{
  "num_attention_heads": 3,
  "norm": "layernorm",
  "norm_place": "pre",
  "parallel_block": false,
  "init_std_qkv": 0.0254,
  "init_std_o": 0.0,
  "init_std_up": 0.0254,
  "max_grad_norm": 1.0,
  "warmup_steps": 200,
  "decay_fraction": 0.833,
  "final_lr_fraction": 0.0,
  "doc_mask": false,
  "train_tokens": 343900000
}
MLP neurons of a small language model. Each row is named by its layer, matrix (down: output weights) and neuron, and shows model dimensions 64-159. Each number is 128 + 32 x the weight over its row's rms, rounded and kept within 0 to 255. A neuron's up and down rows have the sign that makes its largest values positive.
After each neuron's rows, "fires before" lists the tokens most often just after its 100 highest values on Wikipedia text that the model never trained on.

L6.down313 [145 114  56 134 122 108 125 158 101 172  99 139 161 115 151  83 175 116 188 125 150 167 143  86  84  90 158 106 172 130 141 144  43 118 110 172 118 144 203 135 143 210 116 141 142 141 144 114 173 138 127 119 166  89  83 118 103 121  57 121 156 109 114  71 142 128 106 134 158 134 127 124 182 189 138 112 169 117 116 119 147 116 108 133  86 145  81 110 135 125 185 167 110 172 136 178]
fires before: "ol", "est", "ago", "ounced", "ific", "ual"

L6.down481 [ 84 143  78 156 115 132 142 148 141 255  67 144  87  96  83 123 188 115  83 147 122  66 136 155 153 129  97 155 117 116 154 105 139 123 129 200 130 146 105 101 147 168 122 102 179 131 129 149 142 154  55 145 126 162 169 140  96 132  82 181 126 125 114 100 156 167 108 180 175  90 139 107 134 148 114 115 109 140 125 148  71 145 189  90  92 128 150 107  86 121 110 120 165  64 125 140]
fires before: "==", "===", "In", "On", "A"

L10.down113 [140  90 128 100 112 192 149  86 134 186 171 107 149 175 122 124 140 166 140 166 136  89 149 133 151 164 163 162 116 149 170 101 123  66 135 140  80 122 190 125  98 167 145 138 138  62 147 106  99  80 141  78 103 137  99 135 133  97 194  94 230 147  80  97 154 118 112 183 132 175 142 121 109 139 110 136 154 166  93 109 165 105 142 126 138 136 156 104  98  77 124 105 152 164 108  94]
fires before: "er", "re", "us", "ral", "l", "om"

L3.down38 [106 120 144 127 107 143 123 134  92 150 139 159 116 139  83  30 145 117 148 143 173 141 187  87 159 114 165  70 152 119 162 156 101 105  94  94  48 108 163 128 158 162 167 120  62 112 160  58 114 142 111 139 156 137  99 156 118 186 185 134 156 125 134 126 144 116 120 166 111 160 124 138 119 140 131 152 127 174 123 136 135  92  46 133 114 167  87 160 112 116 153 103  69  80 143 111]
fires before: " (", " |", " in", " was", " is", " and"

L7.down144 [133  98  45 126 146 102  87 114 142 130 152  94 121 123 106 207 134  99  88  93 114  73  55 128 140  61  85  94  89 139 140 133 141 169 153 154  38 134 213 111 140 127  63 104 159 149 128 155 160 135  81  87 123 140 126 102 134 123 154 161 150 139 148 172 131 174 146 135 175 162 114 105 149 127 130 112  73 105 128 181 103  91 188 197 161 104 152 165 144 138  95 151 108 123  86 135]
fires before: " |", "1", "0", " Ro", "-", " "

L4.down209 [167 124 140  97 103 131 136 148  87 238 110  98  66 108 150 120 156 143 120 131  92  86  77 107 137  83  72 136 152 102  89  97 102 110 107 138 130 180 135 103 150 139  92  78 121 145 122 106 156 133 160 137 163  98 122 115  55 130  97 186  93 122 140 172 117  92 120 127  79 156 170 148 182 143 133 127  55  79 139 142 187  93 140 136 110 147 134 152 130  77 112 112 114 128 131 191]
fires before: "=", "S", "M", "C", "H", "P"

L6.down401 [137  71  80 138 143 142 113 142 131  71 145 205 135 131 145 124 117 102 109 102 133 132 142 143 110 164 134  95 128 174 114 150 108 173 148 106 119 128  98 189 112  50 151 144 139 111 122 126 146 127 107 164  81 145 112  78 127 112 182 184 131 123 130 142  74 139 102 119  95 149 138 154  82  92  81 119 134 170 127 152  69 117 116 130 141 110 131 156 138 152 156 102 130 129 122 119]
fires before: "0", "/", "3", ","

L10.down414 [114 198 200 126 151  75  85  93 155 124 122 122 109 140 123 124 129 194 158 132  77 140  97  98 121 105 150 148  84 163  91 123  74 103 138 100 169 158 174 106  98 127 159 150  96  99 114 118  86 139 159 120  95 186 158 157 183  75 144 157 136 118 119 151 119 186 149 117 127  81 128 164 142 107 132  95 135 133 169 203 156 210 156 109 120 129 139 177 126 104 151 108  71  93  96 122]
fires before: " and", " including", " with", " but", " while", " as"

L3.down201 [ 75 131 147 151  82 108  99 135 154 143 156 180 129 226 148 164 151  76 129 101 163 160 154 109 118 196  69  55 116 184 137 106 147  98 148 157  97 103 107 118 145 156 166 104  76 120 105 113 114 111 107 158 151 105 126 162 162 102 189 154 195 111 132 110 139 100 110 137  75  95 144 159 135 165 140 106 129 184 123 145 163  90 114 140 152 121 199 136 151 137 122 165 170 111 133 107]
fires before: "er", "re", "ral", "ain"

L3.down479 [117  70 173  93 141 162 117 148 145 151 146 139 121 129  93 116 132 137 138 119 118 119 119  60 135 117 123 228 126 137 116 101 129 120 124  62  59  92 119 184 111 117 166  94  85  79 140 138 113 152 132 120 181  99 169 167 128 156 119 142 126 162 145 139 136 129 102 120 153 148 171 147 175 161 103  83  89 157 127 171 110 151 133 125  96 158 130  39 151 114 161 121  61 144  85 117]
fires before: " ", ","

L4.down47 [ 98  97 101  96  61 127 164 134 114 148 124  74 115 103 120 173 109 131 151 128 123 125 103 105 151  89 123 112 137 136 140  81 159  63  93 145 103 140 107 128  95  96  92  74 135 107 100 149 110 116 148 138 106  83 159 147 137 124 192 125 102 115 158 165 115  79 106 129 138 181 108 110 177 130 124 146 132 102 126 139 180 128 137 121 134  94 142 134 161 122 120 149 208  57 179 162]
fires before: " a", ":", " an", " ", " of"

L10.down142 [ 90 157 132 104 144 159 100 155 162 167  94  64 159 111 161 134  98  95 162 104 109  98 132 104 112 115 141  70 108 138 148 203 160  85 110 177 140 122 130  90  42 131 129 115 125 151 136  89 121  99 127 103 156  81 181 154 101 203 157  94 112 146 127 171 182 113  80 152 138 122 124 152 112 170 142 122  96 117  86 145 114  73 116 168 105 143 130 101 144  84 110 105  84 103  91 140]
fires before: "-", " A", " Gen", " Spec", "S", "uthor"

L10.down129 [106 140 120 152 129 119 150 105 133 173 143 116 134 122 156 132 118 159  94  91 144 129 115 115 134 109  81  66 140 121 131  84 151 150 185  80 146 158 181 101 100 195 128 115 156 155 130 135 136 107 169 129  98 147 139  91 157  96 133  85 116 153 121 137 125 155 137  94 184 126 133  81 136 133 123  93 161 114 135  88 125 133 125 156 122 103 156 165 156 197 119  87 242 175  97 148]
fires before: "1", "0", "2", "m", "\\"

L2.down332 [118  47 152 176 148 151 136 118  93  75  98 160 157 169 123 163 182 115 143 171  63 172 158 152 140 118 138 113 150 158 133  91  90 125 125 146  77  86 170  87 100 161 160 103 129 109 168  82 144 172  84 165 109  98 109 143 156 110 145 119 123 134 159 173 182 104 135 132 111 150  50 107 166  95 148  17 117  31 111 118 121 156 101 131 122 119 140 124  97 133 128 102 118 112 132 164]
fires before: " ", "ied"

L6.down509 [ 80 122 152  83 103 133 161 161 149 106  82  64 168 149 166 149  74 144 149  95  96 169 129  72 113  87 136 180 117 168 129 141 103 112 178 121 109 128  99 130 106 140 194 151 141 144 120 144 174 128  92  55 124  77  62 129 127 125  85  74 125  70 155 132 114 110 148 140 104 150  88 105  87 149 127 117 135 143 135 150  75 165  80 107  90 123 143 126 161  74 122 145  77 128 131  91]
fires before: " "

L3.down511 [115 167 106 117  93 173  85  79  73 124  97 114 149  98 148 113 202 136  79  90 111 104  74  79  93  99 101 171 147 141  31  88 138 175  71 124 155 162 123 141  75 113 189 173  79  95 106 147 149 123 127 113 144 115 116 137  66 107 155 155 186 157 137  82 109 162  63 180 129 137 160 131 125 145 130 162  44 118  98 124 157 135 142 149 112 135  98 127 117 105 125 148  80 119 147 133]
fires before: " |", " ", " E", " Party", " D", " F"

L10.down3 [129  96 118 132 161 127  80 173  98 235  94 148 148  71 101  87 116 149 180 144 149 109 171  93 133 165  76  81 159 118 108 154 118  98  85  96 118 118 159  91  79 131 148  90 107 118 187 177 139 115 188 135  95 149 128 105 136  98 145 114 141 114 102 143 188 115 135 141 136  93 104 117 132 116 101 101 115 138 135  94 121 177 154 163  77 170 103 124 131 172 149 134 103 108 165 195]
fires before: "ia", "ian", ".", ",", "ese", "a"

L10.down481 [108  96 179 150 114 199  94 214  71  96 125  86 161 125 130 142 114 138 103 133 145 155  97 161 165 171 130 134 122 183 129  91 123 136 171  97 129 150 178  85 103 173  63 144 113  99  56 109 114 196 138 123 120  96 173 119 191 179  75 106 162 117  80  78 126 161  87  63  89 111 124 142 114 139 120  72 189 146  86  76  94  87 183 135 138  77 122 162 173 152 156 121  78 144  75 104]
fires before: ":", " by", " in", "ia", "="

L6.down422 [111 113 188  82 118 126  88 168 126 152 148  81  93 154  86 171 139  87 123 136 134  90 167 167 210 159  68  98 115 182 115 112 119 134 103 130 118 112 107 125 141 151 167 161 170 140 142 116 155 137 134 169 130 146 126 157 143  97 121  90 160 115 178 179 149 158  94 173 165 101  89 127 143 152 188  77 129 103  76 170 143 105 142 138 121 126 146 122  99 153 117 165 157  94  92 164]
fires before: "ed", "ation", "at", "ican", "ative", "ing"

L3.down333 [128 162 146  83  71  99 113  72 160  78 192 130 130 169 161 117 161 132 134 147 160 102  69 151 124 106 150 114 109  97 141 134 104 123 135 124 180 126  72 113  81 129 156 106 119 109 133  98 117 162 152 116 140 123 109 159 143 191 194  78  82 104 141 126 108 149 120 124 117 136  97 133 134 122 120 140 143 151 151 126  93 105 116 142  86 184 101  78 121 207 129 140 187 119 166 173]
fires before: "-", "i", "ic", "in"

L3.down297 [ 84  88  79 150  83 118 150 137 115 145 123 133  67 143  93 143  88 105 157 110  76 125 187 176 141 150 137  68 134 156 114 131 123 150 129 110 119 111 168 128 167 103 162 116 143 143 175 137 168 112  92 127 153 149  86  92 137  92 133 132 135  94 137 134 137  87 137 148 163 105 131 125 133 131 101 102  91 149 178 109 116 173 128 122  75 137 141  96 152  92 119 161 137 100 178 141]
fires before: " a", " an", " the", " "

L7.down333 [140 165 143  76 116 141  56 182  77 255 117 124  82 115 109 112 170 181 180 162 136  96 122 101 111  76 131 163 125 133 116  68 140  90 150 125 123 163  47 132 131 120 123 100 111 143  88 143 103 169 152  97 106  94 160 118 112  92 150 158 153 149  66 113 125  88 134 131 110 157 112 148 112 170  96 112 110 129 103 113 133 110 115  96 107 140 137 156 139  91 109 164 165  76 180 129]
fires before: "==", "===", "In", "A", "On", "B"

L6.down229 [107 167 135 115 118 127 208 143 108 230 106 108  65 106  70  85 163 126 116 106 101  90  94 151 100 134 131 189 155 104 108  98  88  97  99 159 181 181  79  97 132 128 124 129 123 105 206 152 123 146  80 114 157 118 133 132 131 131 116 156 116 165  97  64 105 123 111 133 151 146 149 104 139 107 132  90 126 168  67 142 152 155 107 125 165 126 111 113  84 121 123 142 151  84 137 125]
fires before: "==", "===", "A", "The", "In", "B"

L6.down52 [136 154 185 103  98 113 103 171 116 124 173 130 155 112 161  91 133 159  88 156 112  70  88 118 167 168  62 137 118 111 133 154 157 109 145 140 169 129 156  75 112 117 109 130 115 101 131 131  90 134 142 166 158 145 154 166 111 128 196 127 128 210  91  40 145 184 161 156 122 171 146 127 148 129 102 144 128 155 154 119 126 137  87 122  74 106 126  91 121 160 142 168 178 103 159 109]
fires before: " a", " an", " the", " man", " M", " to"

L2.down275 [133 110 107 139  90 147 126 135  70 160 108 105  89  73 152 111 219  87 161 156 113 146 136  87 167  15 100 102 170 140 132 108  82 114 105 136 157 135 104 112 144 157 128  72  94 104 109 183 111 123 172 127 202 183 130 138 188 129 111 204 174 114 113 130  85 123  94 146 127 143 137 132 135 181  95 178 101 134 197  86  72 129 159 160 111 150  88 132 107 129 125  66 113 137 144 120]
fires before: "=", "===", "==", "H", "P", "W"

L4.down358 [113 160 145  98 104 131  68 132  91 157  76 144 137 165  81 112  82 177 171 168  54 145 161 173 129  95 122 121 123  64 117 155 132  92  55 130 113 154 154 125  99 147  97 163 125 113 102 120 102 105  88 165 120 127 187 137 173 122  89  64 116  99 111 132  55 143 118 124 131 137 150 174 159 107 130 127 163  77 114 168 123 106  33 155 111 106 144 118  85 129 127 142 130 107 163  92]
fires before: " of", "ic", "y", "icip", "s"

L3.down224 [ 74 159  98 157 119  98 106  75 133 142  66 164  28 139 118  84 144 173 120 164 110 125 205 124 138  66 136 131 107 122  92 141 193 124  67 197 130 102  88 158 144 124 158 106 140 127 129  81 140 131  92 145 102 159 167 115 113 144 150  97 131 169 105 134 151 132 150 122 144 154  91 128 167  99 129 100 134 162 155 138 129 192  96  55  74 146 163  91 114 168 168 103 113 149 244 123]
fires before: " an", " a", "y", " place", "oup", "ish"

L10.down381 [143 142 111 101 115 128  88 126 147 167 143 100  78 159 137 147 120 128 149  79 130  84 131 210 153 176 122  98 163  82 192 128 182 111 100  43 108 115 194 139 154 189 144  98  72 175 178 137 138 136  80 137 154 103 156 134 117 129 107  76 100 147 178 165 168 135 173 141 120 162 108 107  68 144 162 113 118 112 142 107  54 155 101 115 121 102 118 139 108 168 191 101 158 117 185 147]
fires before: "ed", "s", "es"

L6.down304 [117 148  91  95 148 134  95 128 120 210 123  43 150 105 101 120 156 144 133 158 101 111  79  88  99  48  81 123 115 144 147  77 135 111 174 168 147 115 123 120 128 158  69  99  88 131 186 120 147 111 151 149 155 128 115 128  74 123 165 128 149 161 139  85  79  87 119 159 127 120 149 109 112 144 111 150 110 127 107 108 152 122 111 110 139 174  98 150 143  86  92 114 121  87 124 175]
fires before: "==", "===", "In", "A", "The", "|"

L6.down214 [160 112  78 118  96 126  66 123 147 174  92  80 133 125 130 140 106 128  82 113 151 127  99 152  95 110 122 151 134  86 102 185 107 147 119 142 116 126 230 103 125 108 122 107 137 144 135  95  75 120 176 122 135 161 133 173 165 103 156  96  91 158 159 121  87 121 158 109 146 115 158 138 160 156 131 162 150 172 189 189  99 124 113 113 215 119 130  91 144  97  88 135 165 133 205 169]
fires before: ":", " a", " an", "ies", " American", "ed"

L10.down389 [136 141 101  79 113 132 174 123 100 136  96  87  86  91 137 128 103 140 161 121 145 154 171 125  86 105  60 132 102  77 135  93 185 144 170  72  96 178 217 178 105 100 196 118  79 147 116 153 155  94 191  64  76 137  94 102  84 148 105  88 174 157 151 118 107  96 133  80 124 166 121 165 100 109 121 154 197 141  99 101  90 145 123 114 111 167 203  96  93 135 133 138 160 111 115 206]
fires before: "5", "0", "1", "9", "3", "8"

L2.down242 [ 48 131  89  82 118 134 135 136 130 119 147  65 109  87  92 146 147 162 112 176 157 141  98 103 140 133 112 161 162 122  69  83 161  63 144 129 125 109  87 119 147 112 126 142 131  73 158 117 159 140 142 137  97 182 135 153 125 116 111 169 143 129  79 135 121 149 140 137 147  87 131  75 155 228  76 112 102 120 167 156 122  74 157 162 220 169 140  78  82 145  91 108 189 127 128 156]
fires before: "The", "===", "==", "A", "In", "-"

L7.down312 [147  91 120 128 107 152 160 131  71 255 101 100 144 118  69 122 145  87 134  62 173 115 114 111  88 163 107 150 120 149 100  53 122 125 110 141 152 156  82 136 169 136 137 110 163 126 120 129 180  91  73 165 156 111 134 106  81 163 133 171 100 144  90  87 127 125 103 158 149  95 184 156 128 153 134 125 116 117  73 125 130 126 153  97 133 160 119  97 119 158 116 130  57 134 149 129]
fires before: "==", "===", "A", "In", "The", "B"

L10.down238 [ 91  79 157 109 179 111 111 171 179  71 116 174 135 165 150 135 120  84 181 110 152 114 196 150 104  58 125 227 129 127 147 132  96  83 126  82  74  85 128 104 143 101 155  99 130 148 164 102 130 163 137 114 129  55 114 198 137 101 134 114 139 122 134 151 139 147 156 108 156 120 130  90  98 131 122  89  89 114 159 153 166 133  80 131  50 227 136 163 109 170 123 104  87 211 104 124]
fires before: " ", " |"

L2.down395 [ 72 149 166 133 114 116 166 175  84 142 107 141 118 104  94 144 178 110  92 164 111 162 135  67 113  91 153 137 145 146 192 102 100 184 134 149 152  94 239  76 125 105 139  70  83 156 143 142 143 168 137  82 183 111  72 145 188  85 116 131 142  80  62 144 128 162 111 136 161  89 169  83 194 177 110 157  88 122 160 124  95  92 125 132 103 102 110 128 130 101 147 164 157 133 128  73]
fires before: "est", "ol", "ik", "ided", "ent"

L2.down177 [102 104 159 149 136 113  54 116  76 192 125 177  88 108  83  97 129  89 138 149 156 121 133  90 138 122 133 121 128 183 153  97 127 160 110 114 168 136 127 102  90 131 119 144  61  93 136 103 105 141  74 134 166 163 162 148 106 134 122 142 186 158 139 189 163 124 108 171  85 189 188 113 121 133 138 138 134  91 120  82 123  92 104 135 113 122 124 195  86 183 133  71  41 151  98 119]
fires before: " |", "–", " |\n"

L6.down443 [122 115 100 133 135 109 143  92 116 104 109 117 168 138 143  94 139  90 152 158  69 174 169 101 124  50 137 156 170 113 114 155 105 147  65 135  84 156 152 155 105 168  91 157 100 149 134 144 139 131 164  99 132 174  83 157 133 111  75 136 110 181  81 111 143 162 181 104 111 136 153 155 124 124 111 113  95 178 111 127 131 133  86 141 126  92 131 139 140 138 123 131 111 127 142 123]
fires before: "y", "s", "ed", " to", " C"

L4.down434 [ 91 137  86 130 133 123 138 138  62 225 118  89 104  70  46  85 178 142 131 136 147  69 125 116 112 115 113 182 135 109 116  49 144  90 139 167 150 145  89 140 143 122  86  88 149 140 165 139 164 153 101 111 137 113 173 114  96 101 130 167 100 169 113  67 100 130 121 179 145  82 185 119 115 147  79 100 120 124 103 145 120 170 150 102 140 148 120  93 126  93 120 114 146  83 156 135]
fires before: "==", "In", "===", "A", "On", "The"

L10.down312 [ 44 141  79  90 115 109 140  88 167 195 128  97 175 168 130 184 201 166 108 193 118 111  72 106 107 129  89 121 135 118 134  71 125 139 134  92 150 136 170 148  90  82 201 155 118 158 115  81  96 166 138 126 146 130 155 129 148 124 119 125 115 116 188  92  92 159 125 181 149 103 116 141 144 160  66 130 123 141 134 138 170  85 169 107 161 157 171 122 172 199 118 102  78 109  98 105]
fires before: "-"

L10.down165 [162 128  41 140 120 156 123 125 107 152  98 149  78 122 146 137 105 155 115 174 138 119 164 105 146 148 160 107 204 117 115 195 126  81 185 129 118 149 128 139 124 115 145  98 121 169 159  82  95 102 139 121 153  74 168  28 111 108 100 136 163 138 135 153 142 156 119 133  69 170  82 178 111 103 131 156 128 119 152 126 148  99 108 134 129  65 115 132 109 125 109 129 157 115 184 107]
fires before: "ent", "ing", "ed", " to", "ro", "ued"

L10.down6 [160 101 168 147 154 135 146 165 136 127  83 133 123 127 174  81 165 124 129 120 120 170 152 124 110 104 116 179 181 115 149 122 173 144  98  86 156  89 147 155 144  67  61 119 115 178 114 146 146 119 173 112 175 154 141 107 100 103 152 128  96 147 125 125 148 130 112  92  58 166  99 106 115 114 135  70 152 127 120 150  96  89 130 112 120 105 100 155 167 141 140 170 181 112 146  93]
fires before: ",", "90"

L3.down202 [158  89  89  71 158 184 120 108 121 136 133 168  99 147 118 128 195 130 114 200 120 108 104  50 124  39  95 135 125 158 140 142  95 165 154 103  95  98 102 143  60 129 147  98 145 129 156 164 174 165  97  95 113 133 134 152 148 128 122 183 121 127 145 139 154 112 163  84 155 152 105 119 129  99 104  94 139  88 174  87 123 112  82 131 105 184 155 107 131 104 195 124 130 108 132 226]
fires before: ",", " of", "s", ".", " in"

L10.down50 [145 101 121 116 164 112 112 148 133 175 108 161 108 104 175  79 156 111 180 128 114 126 209 126 123 116 126 197 139 134 125 123 146  96 136  66 151 104  72  80 115 109  82 142 138 154 117  96 115 152 139  97 134 171 149 136 160 131 155 119 125 120 135 138 152 139 138 108 156 107 130 150 129 110 121 101 120 176 176  98 106 127 113 123 153 160 168  66  75 119 116 143  13  96 136 186]
fires before: " "

L4.down134 [197 148  65 108  97 175 102 117 114  96 145 166  84 123 136 133 154 159 100 131 176 160 135 161  90 109 124 103 164  66 166  96 131 124 136  92 110 166 143 139  97 136 117 144 167 118  91 143 104 162 165 108 137 149 139 140 109 135  91  81 134  87  86 116 120 157 120  60  99 108 135 167  98 194 146 169 142  74 165 120 104 139  83  98  83 157  73 202 160 128 175 129 108 182 136 154]
fires before: "est", "ol", "anc", "oup", "ance", "ent"

L2.down16 [104 121 127  96 111 174 114 152  93 150 185  59 117 157 176 139 140  79 141 125 146 117 128  75 146 117 174 132 108 141 124  73 152 153 110 153 142 122 161  77 142 174 122 108  81 118  92 118 189 115 124 109  70 156  95 181 155  72 148 185 167 124  83 111 116 148 100 168 155 152 106 188 165 131 118  84 158  81 119 131  92 116 104  88 108  99 136 108 123 142 127 166 217 108 145  93]
fires before: "ed", "iv", "ing", "s", "or", "ress"

L2.down337 [143 126 115 133 149 152  68 110 128 155 143 108 176  88 145 117 170 148 147 100  88 205 178 123 144 140 179  83 141  63 171  99 178 129 171 176  75  89 135 130 193 136 148 112 122 123 132 148 145 119 191 102  78 117 167 152 130  90 125 155 157 140  63  83 129  88 157 115 176 124 196 102  63 169  90 184  86 113 156 106 150 103 194  87 164 134 149 115 130  94 170 149 110  59 128 142]
fires before: "re", "el", "us", "er", "els", "ern"

L10.down273 [110 117 194 144 130  77 155 124 120  94 131 180 124 119 127  77 167 178 112 115 104 153 148 144  91 162 216 127 100 108 134 155 169 116  92 152  95  96  90 173  94 162 164 102  94 182 152 107 152 165  87 207 146 120 116 144 111 149 148 118 109  89 185 139  86 104  85 140 125 106 117 131 140  60 165 120 148 101 142 170 138 115 107 158 135  85 143  97 123 139  66 129  58 177 164 140]
fires before: " |", ":", " an", " ("

L7.down112 [ 86  94 129 101 122  88 145 122 133 100 120 106 173 122 198 146 166 124 143 112 104 162 155 115  62  79 114  78 112  78 172 174 141 163  77 130 114 153 126 151 160 158 121  82  90 117 157 134  86  95 140 135 104 156 125 135 138 132 171 125 135  99 167  98  99 134  96 121 113 113 105 130  93  81 141 129 156 108  77 137 153 153 192 139 105  98 106 102 145 144 107 134 188  72 114 107]
fires before: "er", "ement", "ing", "s", "ic", "ed"

L7.down23 [149 139 116  85 120 142  69 144  86  84 148 110 156 141 185 173 173 137 134 153 139  94 186  92 157 114  87 158  85 131 155 136 176 121 171  60 102 117 139 185 120 122 141 152 198 129  85 130  85 123  82 145 169 203 110 127 114 164 111 108 131 122 133 148 149 176  96  94 155 145 177 118 116  73 140 167 140 164 130  96 137 114 177 186 114 133 163 102 121 136 162  77 140 150  80  78]
fires before: "0", "3", "5", "8", ","

L7.down477 [ 69 166 101 113 131 166  73 158 139 119 123 106  93 125  81  71 165 201 138 126 179 152 121 143 156 115 154 158 142 109 183 182 151  71 128 117 102  98 122 180 122 134 132  98 101 130  73 178 112  80  64 148 127 159 103 177 177 110 115 160  97 162 166 132  98 132  84 133 155 190 143 157 102 218 132  87 128 114  94 153 134 113 156  93 115 102 118 139 122 217 101 100  63 128 164 167]
fires before: " |", ":", " of", "==\n\n", "==\n"

L7.down389 [ 88  72 147 173 111 162 101  65 156  82  47  88 136 152 206 130 104 150 172  66 153 122 157  91 118 136  98 178 131 120 117 132  80 110  88 158 128 127 134 137 147 141 136 153  53 121 145 130 130 184  86 135 131 148 117 155 115 169 144 190 121 102 128 142 104 178 155 156 112 152 150 100 162 182 131 112 118  98 102 138 113 165 142  95 181 123  82  89 152 131 150 180 111 123 142 102]
fires before: " in", " by", " for", ".", ",", " to"

L4.down418 [102 119 209 116  84 123 119 124 136 129 161 177 105  51 180 151 114 119 177 109 147 177 142 181  56 110 137 175  99  83 160  55 108  59  68 132 149 161  89 162  73 167 174 128 113 113 128 102 125  60 140 152 139 150  88 130 119 101 121 103 134 166 104 104 181 145 129 127  98 109 147 154 119 136 117 126 105  95 118 111 131 100 149  72 220 157 137 123 131 121 100 155 204  65 139 133]
fires before: "aining", "ack", "ad", "ust", "av", "ain"

L7.down260 [118 132  92 117 192 111  80 112 113 122  81 159 151 115 112 124 195 108 177 152 126 111  84 166 109 157 186 148 160 126  64  93 142 170  89 129 167 116 136 154 111 137 107 156 117 192 159 112 165  86  80  53  97 164 131 169 135 147  71 170 147  86  92 139 149 157 200 120 105 126 145 140 139 114 141  98  98  78 136 142 101 148  94  71 117 182  74  81 197 167 146 112 150 106 129  27]
fires before: " to", "ing", ",", " and", "ible", " of"

L10.down38 [143  52 144  68 117 114 148 162  78 113 144 113 113 165 171 105 123  69 109 133 135 144  93 216 175 126 103 170 111 150  98 106 132 134 130  92 170  83 109  87 137  93 103 151  94 146 149 145 129 142  66 149 183 167 132 135 150 182 122  90 146 130 128 127 172  85 141  88 118 143 138  98 106  96 108 156 132  86 159 153  98 118 136 123 130  84  99 164 121 122 163 109 108 120 121 202]
fires before: " |", "N", "="

L10.down60 [154  99 125  95  96 152 130 146 130 153  55 167  83 175 112 169  93 128 144  77 147 119 122 113 110 111  90 126 156 150 134 105 112  98 174 180 113 131 122 106 100 180 137 104  69  77 164  86 127 113 107 121  98  93 133 117 126 169 159 135 155 139 137 106 194 123  58 130  97 108 156  80 163  62 119 115 128 119 201 118 176 127 119 162  85 110 111  88 119 192 157 128 132 157 132 227]
fires before: ",", ".", " in", " and", " of", ".\n\n"

L10.down444 [135  98 184 131 139 118 133 101 117 182  92 112 159 117 182 124  97 119 131 146 107 135 110 167  91  94 139 119 115 102 147 218 133 123 133 144 162 149 130  39 114  96 183 128 138 199  84 156 139 151 150 135 115  99  89 121 123 182 157 181  85  97 140 177 144 157 165 136 121  81 132 112 127 164 131 128 181 153 120 126 128  64 114 155  98 112 187 208 121 101  68 148 103 101 146 116]
fires before: "-", "|"

L2.down350 [106 133 121 136 116 112 169 160 126 179 129  93 105  90 116  75 174 152 110 156 134 102  85  90  88 102 105 112 107 101  68 102 125 120 100 119 108  99 103 117 115 144 116 164 158  95 118 125 122 146 169 140 138 107 187 136 164 153 154 164 141 151 135  78  89 128  63 196 111 105 142  88 157 119  59  49  70  87 127  79 136 131 120  82 131 181  98 111 155 143 120 123 113 104 148 123]
fires before: "==", "In", "===", "A", "The", "He"

L3.down394 [149 160 147 165  85 116 129  65  80 138 130 123 121 120  83  88 159 127 176 231 115  87 108 112  86 116 103 150 137 134 107  99 126 156 112 103 133 152 125 115 128 140 152 106 182 205 120 112  93 174 118 110 140 153 183  92 117 163  97  94 162 147 108 130 160 143 102  70 107 172 118 169 115 162 109 126 152 153 114 149  57  82 108  44 169 125  97 138 148 135 131 157 105  89 183  94]
fires before: " is", " was", "born", " a", " He", " an"

L6.down413 [128  45 114 109  88 115 117 124  97 145 162 179 105 141 144  84 158 113 100 149 145 143 149  87  63  81 117 178 175 135 200 108 144  96 169 161  96 117 138 107 141 134  84 116 146 181 177 123 164 118 113 167 147 113 125 156 125 174 114  31 135 157 165 174 127  61  99  94  62 124 120 132 141 140 124 132 106 155 119 211 143 130 116  73 110 211 169 117 125 118 153 115 181 112  95 136]
fires before: " |", " (", ")\n", "us", "ty"